MLP neurons of a small language model. Each row is named by its layer, matrix (gate and up: input weights) and neuron, and shows model dimensions 149-297. Each number is 500 + 40 x the weight over its row's rms, rounded and kept within 0 to 999. Numbers have three digits each. A neuron's up and down rows have the sign that makes its largest values positive.
A block is one neuron, or neurons of one layer that tend to fire together. Before each block is what it responds to, as a language model described it from the Wikipedia text at the highest values.

Description: Month-name tokens inside full dates, mostly before a year, as in "born 27 March 2002", "on August 2, 1979", "In January 1789".
L2.gate90:504476464529596472513486552450476455387430598468496518464519508509567479564474510509463514497542519433503494477548490498447559471544536543524496502495486526447537511459563422513486481540484539575475585433447504454520463493526494477534428466461452477485553473482459443512521493504512460432553506499505499565564499497476525534586499450442512502528497460532556542497550544471548553508575563481605462556516562450483521502520466477516459549508534488566
L2.up90:474511553470473512475510477485435528460468512575540504535535401495537479540502492456497471520518537457489522533555528495397456482475575537494481577420483511493466550520509586545497470441505483513430488400520513509448491476495497496515463519434504508502555507525520603541508523485478534492575471470471532536469524473490500468561467472514531467565447461478471484465521504477497463507473489482621500482512410474544503431456483526480521526591542444526
L2.gate101:540508515549522475552549614442507589469523549485508484428549463540487516502477508446462471521536458511454483518578539505494637456471530506478481441499462488552481516530481474515432543529544474561378462550503456543542530517525475482478549500534518456514481542505470388501562583566478471523566479471480499509442481524479544457548499511480520571438474476605526500534476584489489492495535499484537536548594476506518482471532521521501523460509559454487
L2.up101:515497511476451495546430506514454544439522452575535485503569432451578508517472491502477582543576620473493494551557494469492497547471463491526513535616528494499517458498550491532532460517524507449518473473459580476469461533520538577486543529498491528518513515518538528510507495547582552493522421493537465489463473477529542579477479516516544560488517494444547512455548498507456450491460497506483388581530493437491480487479448461458499490487558536482
L2.gate290:496531525507542518494546476519528518444546506473512530492488493465508507484545513508529522508525554469537498499458462494512445559507490466530546472539540546497546479619544585506496511492454538591523553465477495527536487568594509496460419563523598472501471510401486579500411514522501513521509469447569486488461468457533428488463563540426503555516510512527498496473502511536536397543510470538557463485555478489437478513427437500546583559449423534481
L2.up290:515565516491502480524482575462446537488581397599566480552545434513501569557456492451549472487469545521502486559479493494407479471430441567496450589465448441558429454530520483459468502497501440519516408464519470480461541561444508486491506521459413602421545512525492488520427456573536508511511524508517541535526563496433489476441518477436471565478535504471474490484454437439515534483508520478533528535432556500524449494499469414511487507513500498501
L2.gate442:555536460529555473506490462563497539431490505499478386535531487531446476551548533440548498527529460462418549509530487495539547413448404462526499427475467524471550527435530478449436546583544449475557445518536492461530508496500442515473538467429513488536437469528479566482493448470466460497550540498534401557495439446476458435506476562516528473482493439513524486571576513571477548501461492593487466524535523487506473541506510519494484469506503523436
L2.up442:523454534501475503537534545499495494525488545493538465493533531476529557448482485523527461452456489409511532504530470501469437578483498545508478560526528467513422558570526560499450484552429484581476490505511508496575599498463559556581518569461493494450498530569477445481528524507530434450496484472536563459497484400524499430615480524519550541436536515535465482484502527474484482483439494522529503581452499465498462490521481496506538471516491483424
L2.gate537:526487484539506354464547533541438408443453466553468471475465533451465519490502458543534445515495430501435437466491502496528497503495532472585436596549422485521518507517526465557432556497605511541444454481478512480535501528507465467544436498507528512489458489466436462581521514488436440460541531461506488543430508491465503461532512527447476537499510537489490502534482524465515501485525452461482480516480456485466428514542531511478478437529439515465
L2.up537:512520556498502476561546498498504480401454421558445503511537530500512466523602531483560504594445508529516500540419529603527482488573509505548568471461454495521557511500491464462572504462559495534440487453429476539550449517493487544513547465509455487504505477517508530582487504506555467460464609487494501546459582526508532565556491487526470517491487464508511417467529511446527492525513426456497477495527510454449524518493514520501479465495488474535
L2.gate666:539547546455482460441582552472465501595547531524526505464531524555508459455515569484485533467479534485502508452522521495509465485448550515541520482520515470470493476561452502495453463525498460590423490474549454479542479538461542535452518507519532538483533536522443454522474566489566454475508588470507480540461417438479538416518515459485592557527509478450459519459542525492479462470557501516549477469548481461469518428456429468452495532526498492440
L2.up666:483503526520497457404495478464544511551476512494463462427541552540515415500501512440454534510486580476461536487563499576557442524501497450499527467488536483562566510499504569520491485614534507528437529513477470472489513539559502563488526477499511452495458516545455447498502555535504506540527530519562492574524466438480467407615419552507487441603494443465489473479512448493536506495478474423523533540436452454533514481476489491476504470581491486389
L2.gate804:478516469495537570397467533455524548521483547563544518523409498461557503520521492430485508447532603446487491531504463552490502459481450505455518518500496510552475462513489611510501494466488482539477475538451501507562569514516478543450462546462513523471502469610499509544529553528539452493478495498503497512536475564542553499498510550495516519517474539514599528546520491498505472582557453523538531496515435526499460486523527520514529468521603420499
L2.up804:479496528524488487563435554471494497440462506549487461535518533453546431512427500533522616503509484500500499414546540546494530492477490465447489546576480453538518532505510502479499521506488506501582552456528487519528464511512521474471441448565539513458553501522478493517510477523390468485472460452382521522442446441497530488526502527445483491507542444484556513479547491541476537493492503565449462457494550536482460437527456579471434489464499429431
L2.gate837:504469469551484548541506539500509536485489558560494503533546576506539442450470557493514528474561577487503482508522530560511511474496489555481508475516465518477465486506551435482448455551544369553516539560482493479498469468568564486549506509522516613483502598506529485541460461565489506520579477558485519507479513447492547435469493483483464458500488527486545500503584563437516419495548524505570508524458432458501466431580609462487486450489481473499
L2.up837:505497522503504516528487522447499489471498532453472475461543508531447536516453545512480586504509448482456533522568469470535465506535495557491478486574471558513460506531481590541500515538502533457547432456538523532484523516473525552475491444508554532575565522418485465531497453530504535447410464434543515510502493489567427493503515505528458504451525419515566504420528472507504515507555543561475486480486473483562510496525535518497515554465501523498

Description: Month names within full dates (day–month–year or month–day), especially in tables and match/release listings, e.g. August 2003, 17 Dec, March 2001.
L8.gate114:468527536532528510560486489491438460446492503540575592561507477506542528440493479509585504446517470618465477558500495522474486413463526552477472595473471517518532514510483467453506442554468488448433452520536489503476470504507512442508518472549469506493567533590446466509539449515488497483559477565537474533360547501453517481608513494468465458485542537460461436436570482517566495482518480471564587547503492544502503457543507546439568524530450500483
L8.up114:452469459522500552425505569473510426502487483600484420447448482500496475518499485525561494545536574442536439515403421550438507448498499545514494507487422521525556505495479500538530517569500549507520520481543401495510511582581492473552500574513435559567495526507484508514470529471470503558551488565472507505574522515533531513505489536488544443431530462582523550504518462491436491544465525464532466522482519548501489520487522478529456415417503482521
L8.gate170:467494522506417514431479495536490479407497474514536498534420502496518516501506560529512512470452493514452460466522497526460546478536500527517551513489458516563529511441536484441554482572500456498430473413528490554492534547558530473536531481469501452496547507470525535488463477514545397479475557523519478524562556494566571452537467518498446430497538497480518480509509486541498443502488440491503543576491439507499430457527511498562500483488550442469
L8.up170:419508519513448508571476555438524453493512448453485502523507486517508466459512564517527458482530502483489491541470441492498521462547494476452525459532528506505496497475460504481484527497456491592485513450478431483533469424492467505595487538474603494480463486491478538463524470446473558515525393462489509520505461452500534537486503507438524539559481437461515506475490472437565501465513560539508486484447463488496531557580460511505476463498490510520
L8.gate432:524535467452484544530468503488508505537465544510511527494492514529512453548480530451495497498515554411523523548523550493553454452540483497574484454501510560522511495486477480498543452526492378552536528454425546555495547434464520431493564485452471430430483533481533531486453420503479503535481482563468485556469470544468533549512507574533442503490502462476517473450541483472507590524517551442470461529444465432529512580535511478509580508415445474458
L8.up432:482416506500524442472456506498530593489564442532416519548448518483551459487480514509528412491508433496531469479470460485594433492528510492485542511504469592516546538490498519534531499533430492517452494504478487530481527512549540478522545482438467485484567469488438456512492484509481523502468543485518611536472480488444445529462467518518414436510435441494438452483582499516547450551497505509578471548531508480426435490522560465486508492476539498491
L8.gate639:513493524474582432473541531509549491530433433515558535440508531490510456470567465477504552464511470473521493545520467458540485475499496504502522499514513498500511557504473502535520545531477405449448521502446468537549542509506519502559577516500502506565453442471508527480444461447493505421527546508494460474503529474505450549454428552574461467586387508550485477435460456533595601480518552425490562484449463496562537484495499457513500570475564554473
L8.up639:519443521448465504494537558418542572524510398499484532414567474512510485514499480512388492481446459530501546456440505515462475501485479517482551523534470490442494524498450543481477483561522541463553483521447530510495465599519539522457477432492457447519466452466464451519492548459492558502463570547462542467471472483501561500498463526456500545544534429471513548422527459486487447512509512489471535544461446432439515430482476484478446484539494481500
L8.gate654:622432498539550433453442491463476473507471437552486467516499469553458555451503497502526515519433523482466456535491465460408520445522512451442482516431463517539518467495508594485453482523543569531473516540551521566487482488494487525535541489534561614514550506517488483456497399470511469569442498446487510495486524527507456428500455464504513468482516475497533414482506444528507512427578515436500486530494513546553523488425496476478465490483458520491
L8.up654:588442481478502547462472432496480495428539564398552479520508511500488442443499529539449430512506408520486477472517499509491560564472566464450442446543469581521524439558477458438420458495512480442510468468526582550430541445478497476492534511478502462594575525544479476539537556439578525495481411480512490460454537490563441484531493601478478481536551431464492537454466514538519487489587462568580523514482467473535508512459485530499471524541512470471
L8.gate657:453509523472524513465472544442534516485484488498396499508525509481504537454539559493535508571517526511537460558493443508495456428466488518561426494519508431474472502472538593477507452598547516468492475540442548446515546537517621478454496441515480570527524467457479458509523372515602476462541544509512484569530461485453535486501489529550559452486483518525529529435561509440461491521531564492494494450497498471589428472517469480547515464470553523389
L8.up657:529490521571440563468479565469495477519498434486474550472491450545513523619470489527441472469515509543525597480458566529507529506567482493511452490478508524493517570508477563445463557447470473517474551522529475537503558509485511434563484472471427551530515523512523516460536499519531533479502502531520543494490467441477525570557500538426531567520490514507493481450499495471593499533576521500540513541521528469496505459492553478462497463448482443444
L8.gate968:452489480507437475400494544566532461521532479472555565483555487529458479456475509515454534459485509522503459510533515510511524515472485559583535517449468497450512568440464485458443490508502435464491553566464591577507509491541518516453558548485614512465472517535457517512509500470491418437528445523477553517504542405407535415492480523485489584554525476520517440418521412489470447438503486438472527449514444506508504514501458430539499488539582518497
L8.up968:561508511473456505488487546481543445573494520509433495501425561512457487480484506468473499540460487523449471536508497514491543554532435503480513519598451467513444518499536542505574500557447532615505561506535547502442492487515528504475468450460501453521514592523535567497438500487528566454471531516469522483530548562515540527479472512459469428523477438526411425507465509508568546438504479502556546529531459495454471492512485435567363581507522474499
L8.gate1052:508515510504479443512576514488440576545485498533537456444441518481501582486564498545483508475443516447463513574581502474534514528510525562570440536469495453438470429498464454414474512594575442509471474517585567477487500487516540432497504461490526449464501529525460521516466553523485509514524492465448540497496513520430470467547487523493503508506525465458483480540494474520381475477458509507512533577555418469504471514406468529441551503509535475450
L8.up1052:543554508549531500466531483535597524553553474409519493496486479464569501491501547484466489489549498569534469493503431414486502519555550595553525466528499532487530465480493477503488580557548476484438499446477451484462461550533545445577501496573472541559514452473536503492473523512484580470493542577560494513506531443477475444579461451520506521492479488514524596502534509529559520505530506510455533503521473526539447499452549507474475440481593487463

Description: The leading "| " that opens a Wikipedia table row after a line break (year, rider, chart rows); also the "u" after J, as in Juan and juvenile.
L2.gate47:485559494470508523465478613497520518474509489471543511515490547488535473419472526535539518514495486589489558512507467488448480501454537482452549453623487469488536444541543460517519477567505537432488455503486500483580512480521500486545497514473473555524500438551510522485529516522372510549551476590507514515510525544475560549480545493509537479505542496518445564516537431535540507505467494523529571437511548514533467434571484403545535520477498525484
L2.up47:565518506458459517482548450507473487542515460486517516503469472498475483491507470462497493537491554613459496519520563503444529520490549510443501497527540479516579493486514516428546502450522517472536548528593494420491522556489552553494520488517544521480496556472465555453504538496525499409473578542583467514468564527517515423537513473505519524488480442563514510467488534462529491514481565528475418489547501455520529567528487525506496512536459571531
L2.gate51:572422514453422481498491597584534515530472503538534534480542584536522517426535532513484436559489518531495519531529446464523439478509511442581505506518502495491508399440535540513491455500500510470518584530540488530470563564492544471537506554489516553473487579488490521454576508469499550512495502540593387491425546459458477478496534485477469545527438516513473493474486461477540475488526507509496399488568473470491481470512522540490491528569542513559
L2.up51:521453519440471559538527566517512492485524441456526546492458571486588458481590526514479494530515473504419514485494508409528507528511550415456492485536500522470526465495520546447485515465471524566489529522455528499573506499491488520499406480499504519454532421456490539504574538503481568543491499552496450524459564530547515531581522453456541542518496453511529493500540508526494526468497484467392505501493489522500491545507508521503449538523538519497
L2.gate238:453509558501547517445542491471547499502460497425539520523507534500516430411557527514542572532494525485493477444449622469484512494476505486523488553502518555494576471439567490459468467460511528459491546574446559543504485519523532503496531496497489522506468539517546478511451512488428434392509561567506562521449504506529518532486514486472501517504456537503500504499485541494488600468524561518501463496510437536502527548507461449495482454570473483487
L2.up238:497413556502524479514481484493575434564447449555470543527506490501547529548581502460611514491518467542539460534488543492542528537455493483543513576462487545471449421491480458486519462580555531515544543533517503564507499530446523474469529458438484544563544519468454417462551413444516457474508438489548447469484566504556479475471576512499463518564465526560405516469566498558532437433520499413559467378504491548521482501526478453471471511508482502557
L2.gate284:442450501448529484506575421426500481473492546532478541465490513434524619575561535533484512502477607508439610469494425371520517520495486475507446448476493454461564533511470504476409536542501498465515524566473514544481450571447483435438513424549536502541480473456486513525449529518520463433496549527501434486471513405532484504502476485534519481493489424474516482501529490511506505513485445569518493484419498469449443517447484478415531469515524404485
L2.up284:471501505464514408491527517511577503525485449515482515495469463512530431516555479546525473518469568523486476458545530509461597491440520455489510457545531471465491527524484484540475492543443440607535444553474549471480469454500457455469443502462457516533507498479470507413446493520535505481518484588458478496483382509562525464531482477481486553464485472503505481496556487518496490469444512564502558568478451511501488411551512499445454460442477507483
L2.gate352:535502532428457456456505505421496451525513456471444465446530536477481544558482631536379527397552504524485535481481442506475548497529521533446535527465540517544553507486537468444484566511450481504509512547466539515459476529499469482493505517591520449477515473525546537545496447444527490478458539477415481494466465488550483544523519541512483504490466513475509485500452532522495440451500508560564539490448466523487547549560453485521489559509503490481
L2.up352:441516495521475490504424602486494560504475393502473488495536482547556415505485542473527489490488500432468495504491475463582531455450474474580530562475493541489514449589550490538483568443518495526517508502605501474391496539401417470470503510450450491513459498502462479500422486468511500499467514589448542515540507466478472489501539429459501423462453514571546519451525487467450525546504463538448470529525541532493561492535480402493420483484529472465
L2.gate851:485398519438516514528500562495553460490436499479445505526428527516465490562528480518525518400562586482434522522516499518526486509500478495524494532491559487483525452496476497543541498530478529521477534537475556456479449470461520525465462483478496514514469485525520490531516487452476453428434584487492572605469534511530491526474462493460503510417384468513456471424423560499534442538507550453535480465537604499470569522476496453519474480650508442499
L2.up851:505451462499486470513510516501504440503483493582538505440529486561526428493450458535516534519518447490526489491539572507586488561496464502477460542495483525535387500481513505524532492468458519464471479535459546565456476568504574541543478497506466475406557487476557464471537511475468646468494573483478508464496522514489521455460498482479520511481473492552550511435592453515482504499535527508515510396453467461471484509510457405483495478422525541465
L2.gate854:518420511508496512553501467557489446499564468504464487432483482507563552499497447500552515541526493511502464510421523495490458556493496512504459479550490507548508535513432457428494484574490503563567484538497449508527459455471461501508544530408564465465513556509387437484523505554516531520520488519464492505461504474522489499517471470520450495508528464608524432479481506528562569533526563547531516486496529446589456501488431495504404476526456486517
L2.up854:515501546451530512499506471492479460458475498544563501464508453521507459496488522496591464449558500498534502497538546503475473572550430482478520501493513499539534496559551473434433531498500493539490518535505556534493513543491504412419521563431458460507469549466548548503539499572421454567483481486528520539534488468459510527537521502558528418508567521535508467571429565453549522495485524470454485485524594493445451462504482476465500524454440462500
L2.gate938:478446487522521517510512531476516501467464552524544509552484476562520518566503487444443469450459513529441510481498473443542558547471531553445570490530641454436510495448553549499483490536520449534465583490494506514477529500449469582511504535549497532499485514485467502489438494428417510501476549562500518495517522446492568508481519483439433495466481521413611440470472497505479557550435548465497491472440509503496450526533589512511494487616515525456
L2.up938:540456566465573472515489549482572537438469497579492509580456482492489589451532509518542529506445516546535464446488504513551541544502511500544511525529457519532500562497497466515557536489512501547491549475462483564480504480493504486493510488408496489416597530494471477599530443624589462457502643455557535519492489474451531517524424486519536459475406594515529541482554499546450439471487462504517586507534609528503539484483455506491528471578475517522

Description: Mostly the opening "| " of a markdown table's first data row, often before an empty party-colour cell; weaker on mid-word fragments like di-am-eter, Ru-i.
L6.gate24:515512439471431510461476479493544507408455484539467490539512520536468476552531514544525521434496558495502490458540567527530541482517491533541510511538490512463499531430532538487563418532525484546526439535470503463499577484551542482498528467475510491499488463509438534489484414450431522478503551501591565471535480412557501531403471505505469533580495530452525474497433477514531505480499446599496513511440495483442503484505534463540495442554525483532
L6.up24:459491516512525549608514550476540524529507484462493523522530536512513509495493481461393471508455526539523536511444516521471510477484520464512489528429512515491564415489543470423561533518483592488482480476522558523502522491532488516574475531577496486503475545537490466473526437512530454514507503476519545487514519534471494506518503515478545504461472437525506514555470509563533497488504454503578552501498454491457444494429503494502492523446464507476

Description: Month names and their word pieces inside dates, such as 27 February, March 2001 and Dec in tables, plus "spring of"; weaker on mid-word pieces like phil-osophy and w-indow.
L6.gate345:471555484553517492456508577514518488499474494488574478472457488561514481525491555535520459510456542449440478500545505478386534375472473478496492506475497550494514438478430484492444501548577534515501472513457493433509434533532438496466572509540467480532474469610520482485505494486533484446473479474505502521457490558469532512521489422565439517530502492491484540508560378537549528539497486478500520545525504480427524467487504532555430514539516484502
L6.up345:467481565459473522597479434459473517560503523506473470490539566479402522451473513542491517452453457481545478536476453458526525491497473539552474455466498491554536495441401458432461492531513519494535440484500506547468501511484510488474471592466537519571507496521506488462446545509514486437527490497525472443463514493479448549527507528541534509509548422439505442416506430526493471523527499556526519537531481377475509533517507536522504542514450479526

Description: Separators right after a number in sports tables and score grids, such as the | between stat columns, the – in match scores like 3–1, or ; in stat lists.
L8.gate85:440561538493548428421519489537478433503516489465532506417524483545486537504503493530541514481454491518520546453489529503483527539471433466512539526569510520486431464426461474458495482463425503516470485482451527492438504522543555561473519489469541503504504507549538491529503482457517479491536528451527466518451555457532565422467448480465516473493470484514551502538449464589551545548439494468471520518530477483399444542469503456470513443557509491460
L8.up85:485520489487509441506410444444447457565492516484379469499443503498505504473502478517576401512475497550516488401473532427540523503543511531507482536494496519590543458590412456483537512486492503550504482498485519496465514551549509535446494532519472589529466437517560501584459446531508474499532424513544565512506483507437456509557475468491527540549575489508505547480531498438522492446452480494568449499504531545516571462484512449487495583500618557404
L8.gate119:499561513459520471563518476484489498526451507490415502522515454497487444447466462473496529535550456474517515560547557429551494563483534483474524454601522505566467499434466563499504501517476431429563455491565588442485508514514434504459490517467466493500488492485502450553495513512511471511462509558460535496488499366479495482588490535501501445486503505513493498519445478558510473487481474452479529443524525537407534447506434481524529469574501506520
L8.up119:457521533486540540473514513497496537508567477533561561497477505541489461527538508556520572435586538520497522467474527434563500505400506540525543455485530533523546476531527428494527526468499475473443544487507406527457548528493487517504512461488481503430499430503499551467482466495565420484504377405466479477486512425472523561508484507444481442564438452588535530545471429509515528467487529559489555477575511540510551461400549429498510560490401526535
L8.gate312:501536569447491476488469518487447551499557495477539496447509489420514441535487520472518503483486493512491510473523455500524507546529449594564484503540502498436543550510491514474492491430436502557442517534517509486466540583526435556486505499515515484492543538532465473558588590480515548537502535495541502484531497529491461497526544447548479551550590507567497485503526516479481507483490486496495560476487548453454494564423481468511537540445506531511
L8.up312:523515533462459453454482544486462419531472517539436474457519465491533513449526515547528574524487472494483464516483456455454552543487524492483507508454476474544472514451564591502516430513484452482541504534593502435557454526547540512483466487462454561539553548435483546463434459538468461463549468495538506486496450461510474463518531572527486529452567517478559467478545513519479551483498497523544530438460513502482443464526462541521492469500480502485
L8.gate458:517495513527455449552507561489453526558428490539538500498550445526499437461512481485469455530530554482547484461505512465433475480418562520522477474444483496538518602514521487493494557479495446550476473547524454604555498507503589512455576524506491558486473525490558474488567459517480481549477564397473540432489522477517512511525501564538493471479486535507579413457522504539501488545510473487437570507476459526546560534477539441499456527539502535529
L8.up458:548495426520541468507520443484505459525497464549522524441523489481523428488538504462495514542557507528491553472467456570466538519467536570590491519482559511468526454501476468484497529487528469549544517533474464461529528476495443541521518536423452494464485442483446500523601444436581484504471475476483565452434524466438582500527435556471510539449471523538461410486518440503461511552495467462504582500561474595526504505492487451497485490582523554476
L8.gate727:448508521473566539554579413495485500542528464500506543473497548466497585524480502504574461499520512478527543486516509447499515471538500531476492498508509458521494483510446483481455468536471528519476494546513569547394568491480513508503486467462482529418532452495504516491478517528523496474512424486487526388457512466481503489510459576457532430506517502457464418536500494491546514531466472486570492512507504524492529561473482468481501544604533577524
L8.up727:502478539468483437507501470543525480488470513479494516529479578457525493563465535569463467456437571502493506476595461519471546487512518456493449448490479493574491486534500538542547465435518487506539516535574503466477477472488401498478471480539501434508493512509484448573475530519527535527539569481505540469456543527492590473586546516472469537468469472543541484511511546480517472529514505485493498513509516519430606520542505460406457435557479518515
L8.gate873:448485475477493444500471493467564461496521534488474500472583467494462458562514553453516493465561439494507502505502546472542569506484468536488535472454450484488481554508531481570483474475540527452459495536551512614434475469564512516498512479496598512414538556508534534481496501501455499493437432508509494527486472523445549569466493383519461548425552439572488595450516570456537427445522417489520537493505412494469439510447480511502464581486514495542
L8.up873:480548539493420505539515489512523463499495546453426534512526504514491505495449486484483452545556455513512499506502476466442482507502492476442500480489493541458556535568503520528508487452479505520478526536469516506495562578532577489526444514475562514489542468494522418416523467492442559489516549515552506494512525504537515529502462508483544493442499484537410467514483500514470566486485449458539440469525441557465498487472435483445421525440547442489
L8.gate884:544524512542522473446466518523574488493409555572503541447439499484508469505520457491530550481543513541454552474434529509519516502442445568513447499518471533436487499506496544462510511522445410507463478466562559578441528547474580503539470517445484504524488464519502463458523543530468460526488458539488543421482508440505478533516550452493549558404442465524512472421470545510498484526551510519529420485507549472430511442473463416496472520550529458548
L8.up884:517510427483479486461453507486449470503449543530497583564503487500517519550509483571525482464470450453487551560566480478486504487520589565491477544483518562523520531524442559556527596454455409480473533453544477501416508505582483491469493474511470423456557463454523505490490479488503426487500542431420557506479558465452522509514477497530526512537520468428476552501539482454525548442510528478499518442533485461526417583500521566479544525562513485465
L8.gate933:425557434554482520510493528424487453596430487404446483513474517536545574502428476472496519480550509480523473469514522509630627559553488477476497536459524539483488466559484564503527510521477471506475478489603546504475507529540510530509482493462507542455501633492537479508492390571567510477486461477551511479534481502499467505503457560455476511539507518488570378503559491483558492500545558471469460483515537440503523519428535519469494459500556524550
L8.up933:572492523575592442480437540479596526476538436509484570498481503514503467525551499533408475516532528464472553502496487494529602552498489549431499514533489476561437526439504497545541511567462522468432481484455527458449460521441460634572514558523427504522479441481464506492526431476479446499530493460492535585518529492529442526519493525534576490578497481503487505456549513462580511468479479438509473513485480427525490471443486456512499531542521526482